Weights of a small GPT-style language model, trained from scratch on English Wikipedia: MLP 704 SwiGLU.
MLP neurons of a small language model. Each row is named by its layer, matrix (gate and up: input weights) and neuron, and shows model dimensions 112-207. Each number is 128 + 24 x the weight over its row's rms, rounded and kept within 0 to 255. A neuron's up and down rows have the sign that makes its largest values positive.
After each neuron's rows, "fires on" lists the tokens most often at its 100 highest values on Wikipedia text that the model never trained on. A number after a token or word is its count.

L4.gate560 [116 148 114 117 114 136 139  86 105 210 156 125 100 144 132  82 127 106 171  88  67 158 107 160 154 133  92  85 125 135 114 172 110 150 114 162 152 109 133 154 132 132  94 143 136 182 110 157 162 136 142 142 135 118 120 130 115 160 132 150 137 162 118 150 114 160 117 138 130 119 167 127 134 127 134 132 165  74  46 113 111 139 141 187 144 126 120  93 139 124 126 157 147 138 135 133]
L4.up560 [117 106 136 122 106 104 102 151 138 128 137  99 164 125 145 146 111 125 148 142 101 140 119 145 176 151 108 153 145  94 126 130 131 131  95 131 139  86 186 149 138 124 124 114 143 135  95 111  81  95 125 124 126 137 131 139 177 126 160 136 129 131 150 173 129 147 128 130 178  83 130 131 114 106 136 136 172 100 138 130 151 127 138 134 178  97 123 108 135  89  86 137 104 128 125 157]
fires on: ", " 27, ". " 17, "and " 10, "through " 4, "but " 4

L4.gate72 [106 115 139 140 116  81 118 142 110 128 183  94 158 114  91 156 145 112  83 189 133 118 103  94 133 142 112  71 123 153 110 124 108 109 142 140 123 103 143 151 126 111 127 126 131 121 149 135 114 105 105 144 146 150 115 123 131 146 129 159 164 110 127 155 121  99 111 113 121 161 116 100 146 118 132 150 116 132 167 155 156  94 107 103 150 126 131 153 140  96 119 141 110 104 112 119]
L4.up72 [ 94 142 109 127 134 146 146 126 113 152  98 126 143 131 109 114 121 165  97 142 146 133 175 163  92 125 149 144 141 124 129 150 112 120 102  96  81 126 134 118 146  85 123 157 141 119 148 112 165 107  91 125 152 165 120 125 105 110 105 137 111 147 157 179 141 109  99 169 148 154 157 142 143 166 187 101 150 190 142 143 124 140 124 108 140 182  95 134  99 133 170 126 116 103  94 116]
fires on: "v" 14, "ti" 12, "en" 12, "pro" 10, "| " 9, "li" 7

L4.gate653 [126 121 153 131 111 135 111 115  77 129 109 113 120 117  88 134 163 125 122 194 178 170 113 103 123 118 123 157 105 142 145 112 141 130 156 135  89  80 141 127 155  86 124 102 131 148 200 136 152 196 167 151  60 119 139 167 149 147  85 151 148 121 142 190 129 118 115 126 140 113 149 130 138 110 116 166 104 119 146  82  85 119 133 122 116 136 101 115 129 120 124 127 140 110 117 131]
L4.up653 [160  93  91 126 134 119 124 144 139 132 142 134  88 106  90 150 126  99 132 172 133 154 139 107 168 148  91 188 140 155 122 143 124 146 130 120  98 121 129 154 174 122 150 108 111 121 121 126 140 124 142 134 101 121 147 118 166 141 116 138 110 141 133 155 118 127 116 104 125 134 136 112 125 153 160 115 136 147 123  84  91 152 105 106 116 150 126 110 117  97 119  77  80 140 178 128]
fires on: "ly " 19, "as " 10, "ally " 9, "most " 8, "ely " 7

L4.gate18 [136 137 114 137  89 137  84 154 118  97 135 148 107 133 116  84 112 143 147 128 123 142  95 133 137 119 146 131 116 106 147 139 142 102 161 164 155 133  88 159 131 149 133  88 152 179 100 147 101 115 179 128 122 125 138 114 123 110 139 135 132 114 114 148 168  98 136 102 111  92 108 123 162 186 136 126 109 106 122 117 142 142 177  64 132 104 155 118  82 139 118 140 125 111 148 182]
L4.up18 [ 97 126 109 139 114 143  96  91 118 127 162 116 148 162 146  91 152 108 115  78 150 140  84 131 126  95 121 128 142  96 133 126 102 102 154 117 173 165  87 159  78 172 118 149 148 164  98 147 115 122 142 163 147 122 136 120 125 112 129 111 139 159 139 118 160 134 130 125  94  91 154 145 185 112  79 115 155 120 121 126 151 148 144  99 110 112 110  84 160 149  98 106  95 119 112 154]
fires on: "| " 29, "rem" 12, "\n\n" 9, "\n" 7, "Bill" 4, "voc" 4

L4.gate160 [122  86 177 156 142 140 149 125 150 129 100 117 138 141 168 124 138 124 112 126 109 148 109 127 122 111 114 147 109  91 123  91 119 140 132 108 143 115 133 105 125 117 161  99 145  86 124 151 155 126 186 134 184 147 160 156 148 141 163 133 134 101 128 137 100 125 110 105 124 106  97 146 151  97 106 137  76 108 120 146 132 119 146 117 150  90 124  82 115  83 145 152 118 117 127 167]
L4.up160 [157 147 103 112 158 133 149 155 150 137 143 120 121 177 146 106 139 177 160 118 149 146 127  91 131 171 125 149 127 135  93  97 136 101 123 123 163 161 163 140 148 184 113 118 125 164 109 155  90 130 116 105 103  73 137 140 136 117  87 114 155 160  82 106 153  78 103 110 134 178 169 150 110 108 110 122 144 136 109 151 118  97 118 107 156 156 121 146 105 120 138 131 145 154 109 140]
fires on: "| " 52, "," 7, "Ch" 5, "(" 5

L4.gate476 [129 115 129 134 178 132 157 125 125 100 126 147 123 134 108  79 147  72 213 121 107 147 107 113 125 137 120 145 144 160 156 107 153 153 149 117 145 149 105 195 124  98  90 100 150 126 119 163 135 148 101 121 145 139 131 124 158 128 129 104 159 146 177 105 137 158 115  86 131 137 171  96 141 154 175 107 111 123 136 136 149 129 125 108 109  90 134 133  74  94  94 131 126 127 146 111]
L4.up476 [122 101  94 127 143 132 121 116 113  92 144 129 116 118 126 114  70 100 137 162  85 168 157 131 105 142  95 132 119  82 114 129 157 128 144 131  78 124  99 115 116 173 114 129 133 118 178 120 122  89 126 110 112 123 110 167 136 109 132 144 108 116 149 118 125 144 111 132 141 144 167 154  81 119 110 138 149  98 113 126 124 126 136 146 158 143 115 134 151 118  98 142 138 127 100 101]
fires on: "| " 61, "ev" 11, "Genus" 4, "ip" 4

L4.gate181 [145 129 138 162 163 111 131 116 156 145 160  65  99  94 154 102 119 136  93 111 102 136 121 124 114 163 110 105 115 162  99 105 141 144 130 125 144  83 144 132 122 120 139  99 135 135 118 132 132 123 130 109 145 127 114 140 126 132 109 125 119 153 131 123  91 129  55 104 153 152 136 128 112 142 109 124 120 127 127 159 138 125 128 124 126 120 115  95 150 140 115  91 108 187 133 151]
L4.up181 [ 92 112 138 140 127 144 132 162 133 116 125 116 160 107 143 122 102 133 188 196 148 129 112 134 107 143 145 138 130 133 128 129 123 128 103 127 132 108  73  97 159 113 141 149 116 119 185 154 127 131 135 140 143 125 136  85 153 116 103 118  99 122 118 143 167 150 122 114 109  92 130 110 147 140 102 107 128 112 102 189 117 133 111 125 121 102 114 130 186 107  87 163 121 136 116  99]
fires on: "e" 16, "u" 11, "fl" 7, "au" 6, "gre" 6, "b" 6

L4.gate125 [ 76 145 149 134 138 129 159 116 128 144 102 179 128 120 128 126 170  78  90 165 141 102 112 138 145 120 115 158 125 133 142 117 124 131 131 123 109 113 127 127 146  90 118  75  93 135 186 152 134 141 137  99 107 143 124 125 119 139 134 154 105 126 137 125 130 130 158 152 116 110 104 117 127 119  99 169 126 156 165 100 148 121  92 126 158 111 109 118 135 151  98 143 155 189 101 122]
L4.up125 [100 100 149 124 116 218 111  83 103 140  85 126 111  92 106 130 156 122 108  98 156 126 102 136 119  90 127  94 153 138 119 123 173  99 138 128 131 112 137 124 203 154  85 152 119  69  62 149 113 122 140 124 122 114 138 116 119 142 142 138 118  87 126 154 129 115 131 127 158 142 147 133  97 140 129 177  98 139 134 149 140 139  94 127 128 138 147  99 110 158 130  86 125 111 102 157]
fires on: "man" 20, "int" 11, "comple" 10, "wh" 9

L4.gate608 [150 160 111 113 102 104 120 128 122 110 131 166 116 126  97 124 122 114 134 120 114 154 140  71 131 131 159 138 139 155 145  76 192 147 141 107  99 137  96 144 105 136  99 114 144 124  59 108 105 114 142  87 163 142 126 157 125 146 135  89 170 105 118 101 108  92 154 127 137 129 110 107 103 110 144 124 126 134  73 147 104 144 146 120 109 105 131 128 141 122  82 155 153 122 138 147]
L4.up608 [136 175 155 166  95 140 135 126 148 139 163 116 134 129 116 118  93 153 110 135 139 115 128 144 104 169 150 113 104 144 170 101 140 136 146 105 115 124 145 116 122 133 128 134  66 117 163 153  89 138 156 119 117 106 121 190 138 132 127 101 121 131 180 115 132  80 166 131  92 120 152 141 112 157 157 118 151 146 134 120 137 119 121 139 183 122 122 177 106 156 115  85 126 149  75 159]
fires on: "-" 25, "and " 11, "& " 9, "f" 8, "| " 5, "ac" 5

L4.gate523 [108 127 131 175  83 127 115 128 127 122 173 120  80 116 117 108 161 130 112 124  99 160  89 106 129 123 122 142 145 134 139  84 127 116 154 131 153 169 111 130 110 151 141 105 125 101 178 136 107 131 148 110 111 116  88 154  94 149 159 110  95 146 118 138 133  94 153  91 149 139  69 121 150 128 167 151 152 116 134 125 147 118 127  93 171 130  89 157 103 136 107 106 149 185 112 145]
L4.up523 [129 102  95 142 127 103 157 157 144 113 123 105 163 139 120 135 146 146 105 132 119 122 157 106 117 148 145 141 151 142 118 149 148 165 138 124 102 151 146 106 162 111 138 147 119 139 157 122 142 141 128 140  73 133 158  87 141 203 140 150  97 140 129 142 130  97 148 123 112  66 134 142  96 131 132 141 171 106 113 110 110 104 169  93 117 161 139 149 100 101 121  89 135 111 135 115]
fires on: "an " 20, "part " 13, "z" 10, "ti" 9, "en" 8, "- " 7

L4.gate79 [160 123 121 101 138 129 136 130 170 147 142 154 136 119 124 124 159  65  94  92 128 149 130 101 115 138  89 156  95 132 129 111  84 112 122 137 119 105 105 146 146 142 116 191 126  85 126 101 166 128 112 110 158 103  99 117 141 108 159 156 128  88 136 116 146 133 184 154 170 119 124 124 140 103 145 160 177 130 126 155 100 129 152 133 147 134 159 141 132 154 106 109 129 109 183 137]
L4.up79 [142 153 184  91 146 103 116 158 133  79 140 155 132 120 111 141 157 134 109 154 139 145  88 145  75 144 113 111 115 141 114 116  91 164  83 114 117  83 124 154 142 151 158 126 130 101 150  99 119 136 132 155 140 123 100 112 110 135 192 121 142 150 121 128 130 114 165 158 132 132 101 140 142 123 126 126 127 148 120 126 138 120 175  76 129 143 110 128 111 155 122 126  95 115 151 115]
fires on: ", " 32, ": " 7, "on " 6, "ately " 5, "ength " 5, "ated " 4

L4.gate404 [162 139 103 168 121 143 102 117 143 107  85 158 121 130 119 150  84  83  94  91 130 158 102 128 150  96 102 156 119 138 126 154 187 143 146 147 100 134 154 166 125 141  93  92 110 118 108 141 119 112 114 129 175 100  85 141  98 128 110 134 132 121 139 121 167 169 132 144 145 173  93 109 187 117  97 173 144 163 115 211 112  89  63 128 136 170  96 124 169 100 135 110 132 136 109 158]
L4.up404 [105 132 149 108 153 129 117 108 179 138 182 159 134 134 143 148 101 102 118 123 131 132 120 108  92  94 158  97 121 135 150 162 136 134 131 134 111 142 159 146 113 142 139 118 154 121 138 150 100 168 119 142 155  93 122 155 161 153 134  64 132  83 122 120 140 142  78 133 145  93 140 106 108 112 138 156 150 162 156 139 136 113 140 146  98 132 127 147 101 118 155  94 144 105 119 135]
fires on: "and " 39, "to " 15, "ed " 6, "ur" 5, "& " 4, "el" 4

L4.gate648 [125 119 140 136 138 158 173 189 160 161 119 105 141 152 119 132 140 108  92 146 134  96 128  84 167 116 138 156 124 132 134  80 126 146 131 140 116 160  95 107 114 115 111 151 109  79 148 141 106 109 139 132  99  97 148 117 128 140 105 171 142 159 114 134 115 135 122 143 130  70 131 110 136 128 159 174 173 111  93 137 151 104 159 110 145 112  92 130 132 131 106 133 134 132 166 118]
L4.up648 [117 144 141 145 132 138 104 135 141 100 178 123  92 121 119 132 133 100 154 142 121  98 139 134 116 146 137 126 170 122 139 111 124 108 145 125  99 118 109  99 129  95 107 119 147 146 125 105 150 117  60 111 134 129 136 131  84 133 105 139  98  84 121 157 169 107  80 189 103 113 193  98 141 151 143 160 131 130 106 139 162 116 107 113 120 164 118 128 168  99 120 136 109 105 146 114]
fires on: ". " 24, "ti" 12, "li" 11, "ani" 5, "de" 5, "le" 4

L4.gate503 [140 156 118 131  98 130 178 129 109 143 140 112  99 113 108 181 174 189 130 152 126 137 120 110 134 148 176 149 156 134 155 157 130 101 151 114 139  82 108 153 129 163 141  92  98  91 125 111 118 150 132 143 128 146 139 162 164 162 153 136 139 132 129 131 146 160 112 132  71  77 137 161 141 108 101 141 139  92  75 122 128  89 147 135 120 111 133 127  81 107  85 107 148 123 134 186]
L4.up503 [134  92 109 102 150 117 106 136  85 106  95 128 138 133 140 110 146 150 127 107 157 118  54 123 155 178 107 139 151 121 134 170 115 156 146 131  83 153 100 191 121 130 147  97 121 145 118 124 129 169 132 102 135 127 151 152 131 144 145 157 123 135  90 150 158 139  89 109 150 132 125  85 166 120  89 163 124 135 114 127 131 159 132 136 146 115 157 107 135 121  97 108 151  80 125  91]
fires on: "more " 15, "most " 10, "ly " 8, "became " 8, "ted " 7, "its " 5

L4.gate314 [133  96 142  88 156 134 126 168 121 141 100 131  93 141 106 157  99 140 145 141 154 159 111 135  99 148 138 160 100 138 114 158 149 191 141 135 127 113 124 129 112 119  84 149 165 114 115 176 135 151 119 123  92  87 131 147 153 102 127 122 117 119 139 101 110 130 121  97 157 145 145  93 155 101 142  95 146 124 147  78 105 119 188 139 117 128 120 110 108 145 120 146 155 123 130 138]
L4.up314 [116 123 155  97 136 100 188 100 154 100 102 150 137 130 128 110 143  80 164 144 132 143 124 126 146 118 127 152 141 154 102 147 152 132 124 152 129  81 112 103 121 142 112 158 140 117 134 174  92 132 110 128  94 116 150 144 128 125  98 163  77 112 131 134 143 120 137 146  88 136 140 155 175 127 101 139 134  93 139 101  85 135 145 144  76 117 144 132 120 170 140 125 110 147 168 113]
fires on: "), " 20, "first " 15, "a " 13, "is " 9, "was " 8, "(" 8

L4.gate131 [130 160 103 153 101 155 119 150 124 102 141 111 111 112 142 130 127 111 130 126 116 148 132 102 115 130 128 115 152 127 133 173 118 163 125 132  93 131 174 130 131 116 148 114 132 132 192 156 114 134 158 113 108 144  89 104 128 138 131 146 136 151 144 126 127 140 163 149 134 151 134 113 152 170 186 161 102 138 133  96 135 129 112 103 109 104 144 132  89 127 139 111 166 120 189  91]
L4.up131 [ 83 102  78 178 135 142 147 159 131 147 136 130 143  92 150 127 124 113 148 137 132 136 120 103 125 130 123 113 152 131 154 116 131 141 159 147 148 115 110 122 106 127 173 115 133 128 189 126 138 119 162 122 184 155 116 133 175  82 165 141 172 167 145 109  98 129  95 131 120  94 139 146  86 167  86 166  94 157  97 123 168 134 129 116 148  94  88 181  91 132 143 153 124 163 159 143]
fires on: "\n\n" 60, ". " 33, ".\" " 4

L4.gate221 [ 99 154 141 152 131 135 137 151 100 153 103 159 137 167 136 124 118 152 115 140 131 152 117  82 128 109  93  94 172 115 158 149 158 161 109 131 133 138 125 107 123 161 112 126 118 113 124 134  98 117 120 109  95 123 155 144 126 147 139 131 161 152 147 130 104 133 147 137 140 110 145 121 134 162 132 122 123 104 140 120 154 138 116 131 143 138 125 162 110 105 170 149 124 124 145 150]
L4.up221 [162 152 103 149 115 105 168 146  87 143 165 137  94 148 145 148 111 110 113 164  90 109 173 168  95 104 117 122 122 138 135 146 126 153 137 118 146 126 145  74  98 164 123 140 106 134 133 113 147 163 127 138 132 137 127 128 115  87 156 145 156 111 104 131 118 137 114 151 145 142  67 129 136 162 144 113 150  98 105 132 141 133  91 135  78 105 148 103 141 105  97 104 140 106 112 111]
fires on: "(" 36, "av" 15, "ess" 7

L4.gate541 [134  98 154 100 127 119 113 119  77 118 154 145  94 111 148 118 124 117  93 139 149  96  96 125 127 161 107 142 119 140  96 101 131 147 154 150 156 156 109 120 117 153 141  85 116 120 105 143 127 121 131 136 116 106 106 108 103 189 121 110 102 121 176 114 124 173 125 162 142 161 106 130 104 107 158 116 128 136  86 135 108 112 117 107 101 104 105 140 105 133  98  75 105 185 155 154]
L4.up541 [157 114 111 169 106 132 119 141 139 133 117 150 106 147 130 136 132 115 129 157 148 130 131 116 126 155 100 128 160 132 138 181 128 128  77 136 108 138 113 154 140 155 121 133 126 113 134 108  83 151 129 132 143 134 131 132  94 130 134 104 166 129 170 139 117 119  92  82 108 120 162  87 159 146 119 131 124  94 112 137 136 114 144 130  82  99 148 140 136 104 110 176 129 124 111 139]
fires on: "in " 22, "| " 12, ", " 12, "to " 10, "and " 10, "of " 7

L4.gate463 [138 103 136 139 108 119 137 164 106 113 144 109 130 138 160 126 136 145 107 107 117 114  85 149 116 131 126 108 120 144 120 149  58 150 150 110 116 115  94  82 135 122 151 178 101 114 135 103 101 168  94 160 144 181 119 142 104 176 149 153 108 173 133 119 132  96 138 146 102 115  87 111 125 140 112 164 129 127 133 133 108 105  83 134 162  98 101 140 175 126 103 103 116 149 149 155]
L4.up463 [106 178 137 159 129 100 126 136 106 109 118 137  84 176 133 110 121 146  76 128 121 124  84  85 139 119 147 112 110 138 101 150  96 143 169 115 138 127 132 109 136  69 192 132 115 148 147 130 173 124 122 140 147 115 181  98 131 162 123 155 105 164 104 149 103 117  89 123 128 125 171  68  95  85  84 163 128 122  97  83 153 141 163 191 115 154  93 162 133 100 189 136 131 125 103 134]
fires on: "al" 18, "en" 14, "an" 13, "in" 12, "pol" 5

L4.gate500 [156 124 135 165 121 129 139  73 142 126  84 121 137 128 153 172 110 154 122 144 117 116 112 109 105 141 120  94 122 122 139 128 146 125 144 126 103  90 183 150 147 126 172 171 131 107 123 134 146 128 166 139 121 171 150 109 109 121 150 120 167 113 138 117 131 154 123 102 106 127 116 127  73 147 148 105 147  98 119 137 182  90 126 127 153 116 126 127 111 122 152 133 197 101 148 129]
L4.up500 [120 112 114 121 128 138  88 160 133 130 139 150 175 132 110 145 109  98 142 115 156 126  98  84 108 128 120 147 126  77 151 129 114 164 121 131 148 130 161 100 136 105 130 133  70 134 154  91 103 176 126 165 110 171 118 123 116 139 156 148 128 122 146 127 167 131 134 145 146  93  81 139 134 107 131 131 143  96 126  71 143 145 127 139 124 171 147 126 147 139  89  86 119 132  60 126]
fires on: "was " 35, "==" 28, "later " 10, "ed " 5

L4.gate481 [129 117 170  99 139 122 160 145 111 129 129 165 105 137 147 105 102 125  87 112 133 139 104 131  82 144 147 141 141 131 178  81 104 188 122 145 154  98 117 146 132 147 149 133 137  97 121 150 122 144 135 125 129  90 127  72 104 121  89 143 119 179 199 142 120 136 114 134 149 110 131 109 118  91 122 106 102 129 124  98 116 141 102 108 119 124 118 111 139 149 129 135  85 107 156 115]
L4.up481 [ 94 100 166  85 207 145 162 171  84  92 120 137 114 146 151 144  85 143  85 129 169 130 115 133 129 123 105 124 140 138 132 106 112 158 110 126 127 113  76 146  89 184 158 120 125 102 141 134  94  90 140 138 127  98 118 109  66 158 140 109 117 135 145 148 127 166 127 153 175 163 127 121 127  85 111 120 148 103 143 130  98 110 155 137  86  82 104 149 149 130 119 140 120 164 143 127]
fires on: "in " 37, "| " 15, "ena " 6, ") " 6, "ium " 5, "6 " 4

L4.gate311 [132  99  84 165 106 130 162 101 133 121 153 113  88 118  88 141 172 112 100 138 118 130 138 107 126 136 151 155 113 133 154  62 154 134 131 148  97 153 105 128 156 119 116  92  80 136 104 106 142  72 146 121 168 169 117 153 107 200 114 141 115 145 128 117 107 139 113  89 129 167  39 126 135 142 146 119 129 131  96 140  87 133 138 126 164 142 131 174 118  92 157  84 136 131  97 138]
L4.up311 [118  93 128 137 107 149 134 127 184 139 119 128 138 141 135 202 141 175 104 123 103 114 135 144 115 143 174 142 109 120 161 126 131 128 148 134 145 116 101 132 141 104 143 154 147 125 148  63 148  90 145 136 135 121 104 141  88 112 182 157 128 155 131 129 166 115 117 117 161 110 142 117 160 137 117 152 131 114 109 147 148 140 122 107 160 178 142 173 137  96  77 182 107 121 105 100]
fires on: "to " 40, "of " 10, "Following " 9, "after " 8

L4.gate225 [101  94 110 186 136 156 156 136 111 162 133 124  86 123 111 106 135 126 145  92 137 179 142  90 119 165 109 106 146 102 141 135 122 155 129 137  98 125 124 170 106 129 123 153 160 110  63 143  99 131 132 155 136 151  97 141 137 137  97 141 143 147 124 100 123 125 141 107  96 105 168 145  81 155 143 125 170 111 120 110 130 116 135  97 129 155 132 195  96 112 135 158 127  96  71 162]
L4.up225 [120 143 147 129 166 138 174 144 107 166 131 107 110 163 107 104  64 154 104 134 163 127 139 145 161  97 140 153 117 149 147 145  95 123 118  89 123 111 131 106 126 105 100 129 120 104 135  84 166 155 106 132 123  75 137 132 159 144 153 131 169  80 121  98  89 113 101 122  90 124 106 122 107 154 115 132 116 140 128 144 136 106 135 122 159 177  83 155 106  97 135 155 153 125 100  97]
fires on: "and " 27, "(" 11, "or " 6, "also " 6, "| " 6

L4.gate700 [138 146 125 112  84 132 159 103 148 136 141 157 133 120 156 121 106 130 133 136 146 162 107 144 142  64  99 124 113  83  94  85 167 114 154  95 131 104 136 126 126 123 111 136 126 154 166 183 134 119 109 175 115 114 155 170 134 154 162 156 133 127 102 143 136 135  81 156 128 107 140 155 134 145 146 150 125 121 124 111 117 141 161 145 100 162  65 106 171 137 145 128 170 129 120  90]
L4.up700 [123 106 113 105 121 173 134 100 124 122 131 110 107 119 138 159 149 130 142 125 107 166  75 112 140 160 118 101 153 147 114 133 133  80 144 132 126 136 148 127 142 144 109 133 144 136 125 105 162 113 107 137  97 129 154  94  96 110 112 176 124 157 117 135 173 128  89 108 118 149 166 151 133 103 160 154 132 126 146 124 105 165 149 133 150 172 143 120 126 141 146 118 101 108 132 179]
fires on: "with " 28, "(" 15, "/ " 14, "| " 8, "ak" 7, "\"" 5

L4.gate462 [ 73 141 128 130  94 147 145 159  79 104 144 137 171 134 160 136 141 151 176 121 133 120  90 101 157 137 126 167 167 120 151  98 132 137 116 130 172 127 134 170 126 107 146 170 101 104 105  93 129 107 171 112 148 121 106 135 137 120 147 152 105 114 112  91  94 167 132 129 146 138 132 143 138 146 129 102  80 107  94  96 115 169 112 115 174 123  77 121 107 134  89 114 110 114 151  84]
L4.up462 [ 98 189 151 115 142 135 138 164 122 125 133 161 151 133 161 166 172 118 109  98 116 139 126 114 157 155 116 114 103 113 124 145 110 116 129 128 148 135  84 126 142 129 128 129 128 103 130 122 149 103 135  84 121 100  87 155 135 145 159 101 124 133  99 101 115 115 133 131 114 126  93 163 145 118 117 136 159 203 123 134 156 168 108 164 140 103 100 145  80 178 157 118 111 119 166 119]
fires on: ", " 23, ". " 14, ": " 11, "et " 10

L4.gate362 [144 175 125 126  98 125 151 135 173 111 107 163 137 151 133 163 136 108 102 122 157 138 140 116  87 133 109 158 117  97 109 138 115 160 143 117 116 138 116 132 137 145 142 112 115  94 115 154  81 134 131 175  97 113 143 145 106 116  97  95 111 124 112 131 126 115 141 101 114 127 147 110 189 150 101 183 122  98 118  88 117  82 177 133  78 157 142 137 125 109 188  98 150 145 128 112]
L4.up362 [155 125 102 149 151 106 127 104 139 120 136 148 145 121 113 107 132 126 176 156 134 146 134  99 121 114 148 152 155 118 145 104  67 138 122 151 156 105 131 125 122 102 112 118 153 148 136 139 118 135  83 156 136 150 137 129 173 163 112 126 122  83 131  93 127 140  95 119 149 140 163 118 154 134 131 106 104  88 137 143 108  93 133 102 113 133 106 159 126 151 114 104 133 117 134 196]
fires on: "a " 41, "an " 15, "), " 8

L4.gate244 [141 146 104 167 117 109 118 144 143  79 133 109 130 124 163 107 140 134  73 147 124 172 114  99 155 128 130 155 165 171 122  91 164 128 171 158 131 113 111 138  86 114 123 122 155 124 150 144  66 105 134 110 166  81 182 133 116 154  98 109 120 187 132 116 158 124 114 145 152 119 129 138 109 123 125 155 115 135 111 146  94 145 112 114 132 133 124 110 132 146 105  92 124  91 133 183]
L4.up244 [102  99 113 107 136 162 117 121 114 152 168 151 130 127  87 118 151 165 124 102 143 142 114 131 144  93 133  88 125 169 119 145 100 102 158 166 137 135 128 158 139 142 113 135  98 133 175 124 160 169 121 168 144 107 116 109  96 131 180 128 106 118 149 128 145 136 157 117  94  92 137 162 126 123 110 114 119 151 130 114 138 143 131 127 118 121 128 114 118  85 140 141 107 139 182 109]
fires on: "\n" 40, "\n\n" 27, "| " 18, "cl" 5, "). " 4

L4.gate636 [106 138 174 112 128 149 126 103  67  99 134 132  99 130 171 102 162 127 119 151 165 127 119 152 115 141  98 139 151 113 152 126 141 111 140 103 138 144 127 103 126 118 103 126  66 118 148 138 115 125 148 168 161 122 127  50 103 115 113 131 124 125 143 124 150 139 121 117 111 165 131 180 164 159 110 116 140 128 138 126 150 171 140 148 139 121 111 137 146 125 167 107 108 125 127 108]
L4.up636 [ 83 110 129  90 111 135 132 119 127  95 137 116 146 154 149 100 123 153 154 112  93 122 139 121 128 107 181 151 130 149 107 146 100 128 175 117 143 174 123  75 133 160 149 101 100 143 146 123 165 136 149 180  94 122 149  94 139 139 140 112 110  93 137 164 131 135 109 141 158 112 127 138 139 123 112 138 135  99 169 119 124 102 148 116 135 157 103 132 137 120 138 102 143 110  70 141]
fires on: "r" 69, "en" 10, "str" 6

L4.gate119 [156 154 117 134 153 137 141 138 125 126 138 143  85 138 174 133  95 121 128 127 139 124 131 155 157 117 164 129  92 131 135 116 120 136 156 116  88 146 144 140 134 138 139 152 137 160 108 133 110 129  82 113 113  85 137  91 123  89  98 127 113 166 174 109 143 148  82 157 156 156 160 120 163 144 106 146 145  99 141 114 149 138 106 149 145  98 150 105 111 105 125 163 118 113 142 132]
L4.up119 [ 93 136  96 165  68 122  99 171 108 103  87 149  66 113  75 101 127 111 112 130 130 152  77 141 112 136 101 100 127 140 126 126 151  97  76 125 122 116 128 123 156 146 149 141 116 150 130 168  93 132 158 151 111 142 153  91 102 111  92 180 110 124 145 166 147 133 138  88 130 153 138 123 146  90 131 107 114 128 108 170 122 141 131 142 157 148 136 144 121 137 118 127 158 104 133 106]
fires on: "u" 51, "i" 27, "ap" 5, "au" 4

L4.gate289 [127 168 108 101 184 125  89 113 115 140 123 100 123 118 139 111 128 108  86 170  51 120 122 149 135 154 135 112 116 137 112 154 128 118 105 128  67 119 124  99 114 125 138 132  76 144 145 146 139 123 151 116 120 161 134  93  93 112 108 170 116 121 139 138 116 129 154 166 154 150 133  95 151 122 133 118 148 116 129  78 156 107 143 116 158  95 114 120 129 115 162 125 102 111 173 134]
L4.up289 [166 167 123 120 130 148 120 119 111 134 114 116 133 158 149 123 130 120 140 166 132 115 144 168 115 135  92 136 122 133 113 166 129 109 108 146 123 145 104 119 124 120 143 148 154 133 121 167 152 147  94 147 124 128 112 101 110 123 156 111 127 127 121 103 106 151  82 135  84 140 101 186 104 170  76  72  98 152 105 151 129 117 134 120 124 166 141 128  89 150 153 139  82 186 103 105]
fires on: "ul" 46, "\n\n" 7, "el" 5

L4.gate417 [128  95 129  88 159 133 159 140  57 103 151 134 106 119 127 110 153 135 136 157 106 149 169 100 113 151 123  96 114 103 126  78 169  85 147 174  83 120 130 176 173 144 153 107 107 143 138 138 131 126 132 121 161 124 136 187 115 169 125 154 137 109 107  78 155 111 107 167 112 149 126 116 129  80 158 127 124 154  94 152  93  99 105 116 117 110 133 140 103 114 114 103 139 125  91 118]
L4.up417 [117 139 132 122 128 143 147 140 153  95  73 121 123 180 114 152 149 110  93 153 135 125 108  91 125 106 105 123 133 151 108 120 154 120 208 173 154 121 110 106 106 105 148 141 114 101 141 125 119 110 129 141 123 112 131 122 135 130 157 116 110  77 114 134 154 174 159 129 116 134 121 122  82 162 172 104 153 144 101 126  99 130 146  91  82 124  89 137 130 133 139 145  84 123 126 114]
fires on: "ti" 25, "com" 12, "Com" 11, "a " 4, "on" 4

L4.gate594 [114  86 102 130 123 114 104 133 133 166 143 139 144 132 116 130 153 112 147  89 121 157 149 117 141 134  94 112 144 120 111 136 121 130 149 176 142 153 129 138 130 117 132 147 153 132 171 104 115 129 113 175 111 126 116 152 156 111 118 152 136 110 122 170 117  96 113 107 135  94 143 111 118 119 123 124 123 129 109 146 117 140 135 119 124 149 102 109 137 153 117 153 115 128 165 162]
L4.up594 [102 117 126 130 106 113 132 141 108 153 159 100 142 124 140 165 128 150 158 155 132  87 139 113 125 152 112 104 117 131  84 116 137 122 123 184 126 163 108 111 120 116 132 148 158 105 123 107 166 153 128 185 133 100 147 105 126 115 163 106 107 122 133 131 154 145 109 138 154 104 132 130 150 160  99 134 163 142 138 123  99 179 141 123 127 110  79 114 136 149 129 170 119 115 107 161]
fires on: ". " 16, ", " 15, "and " 14, "he " 6, "a " 6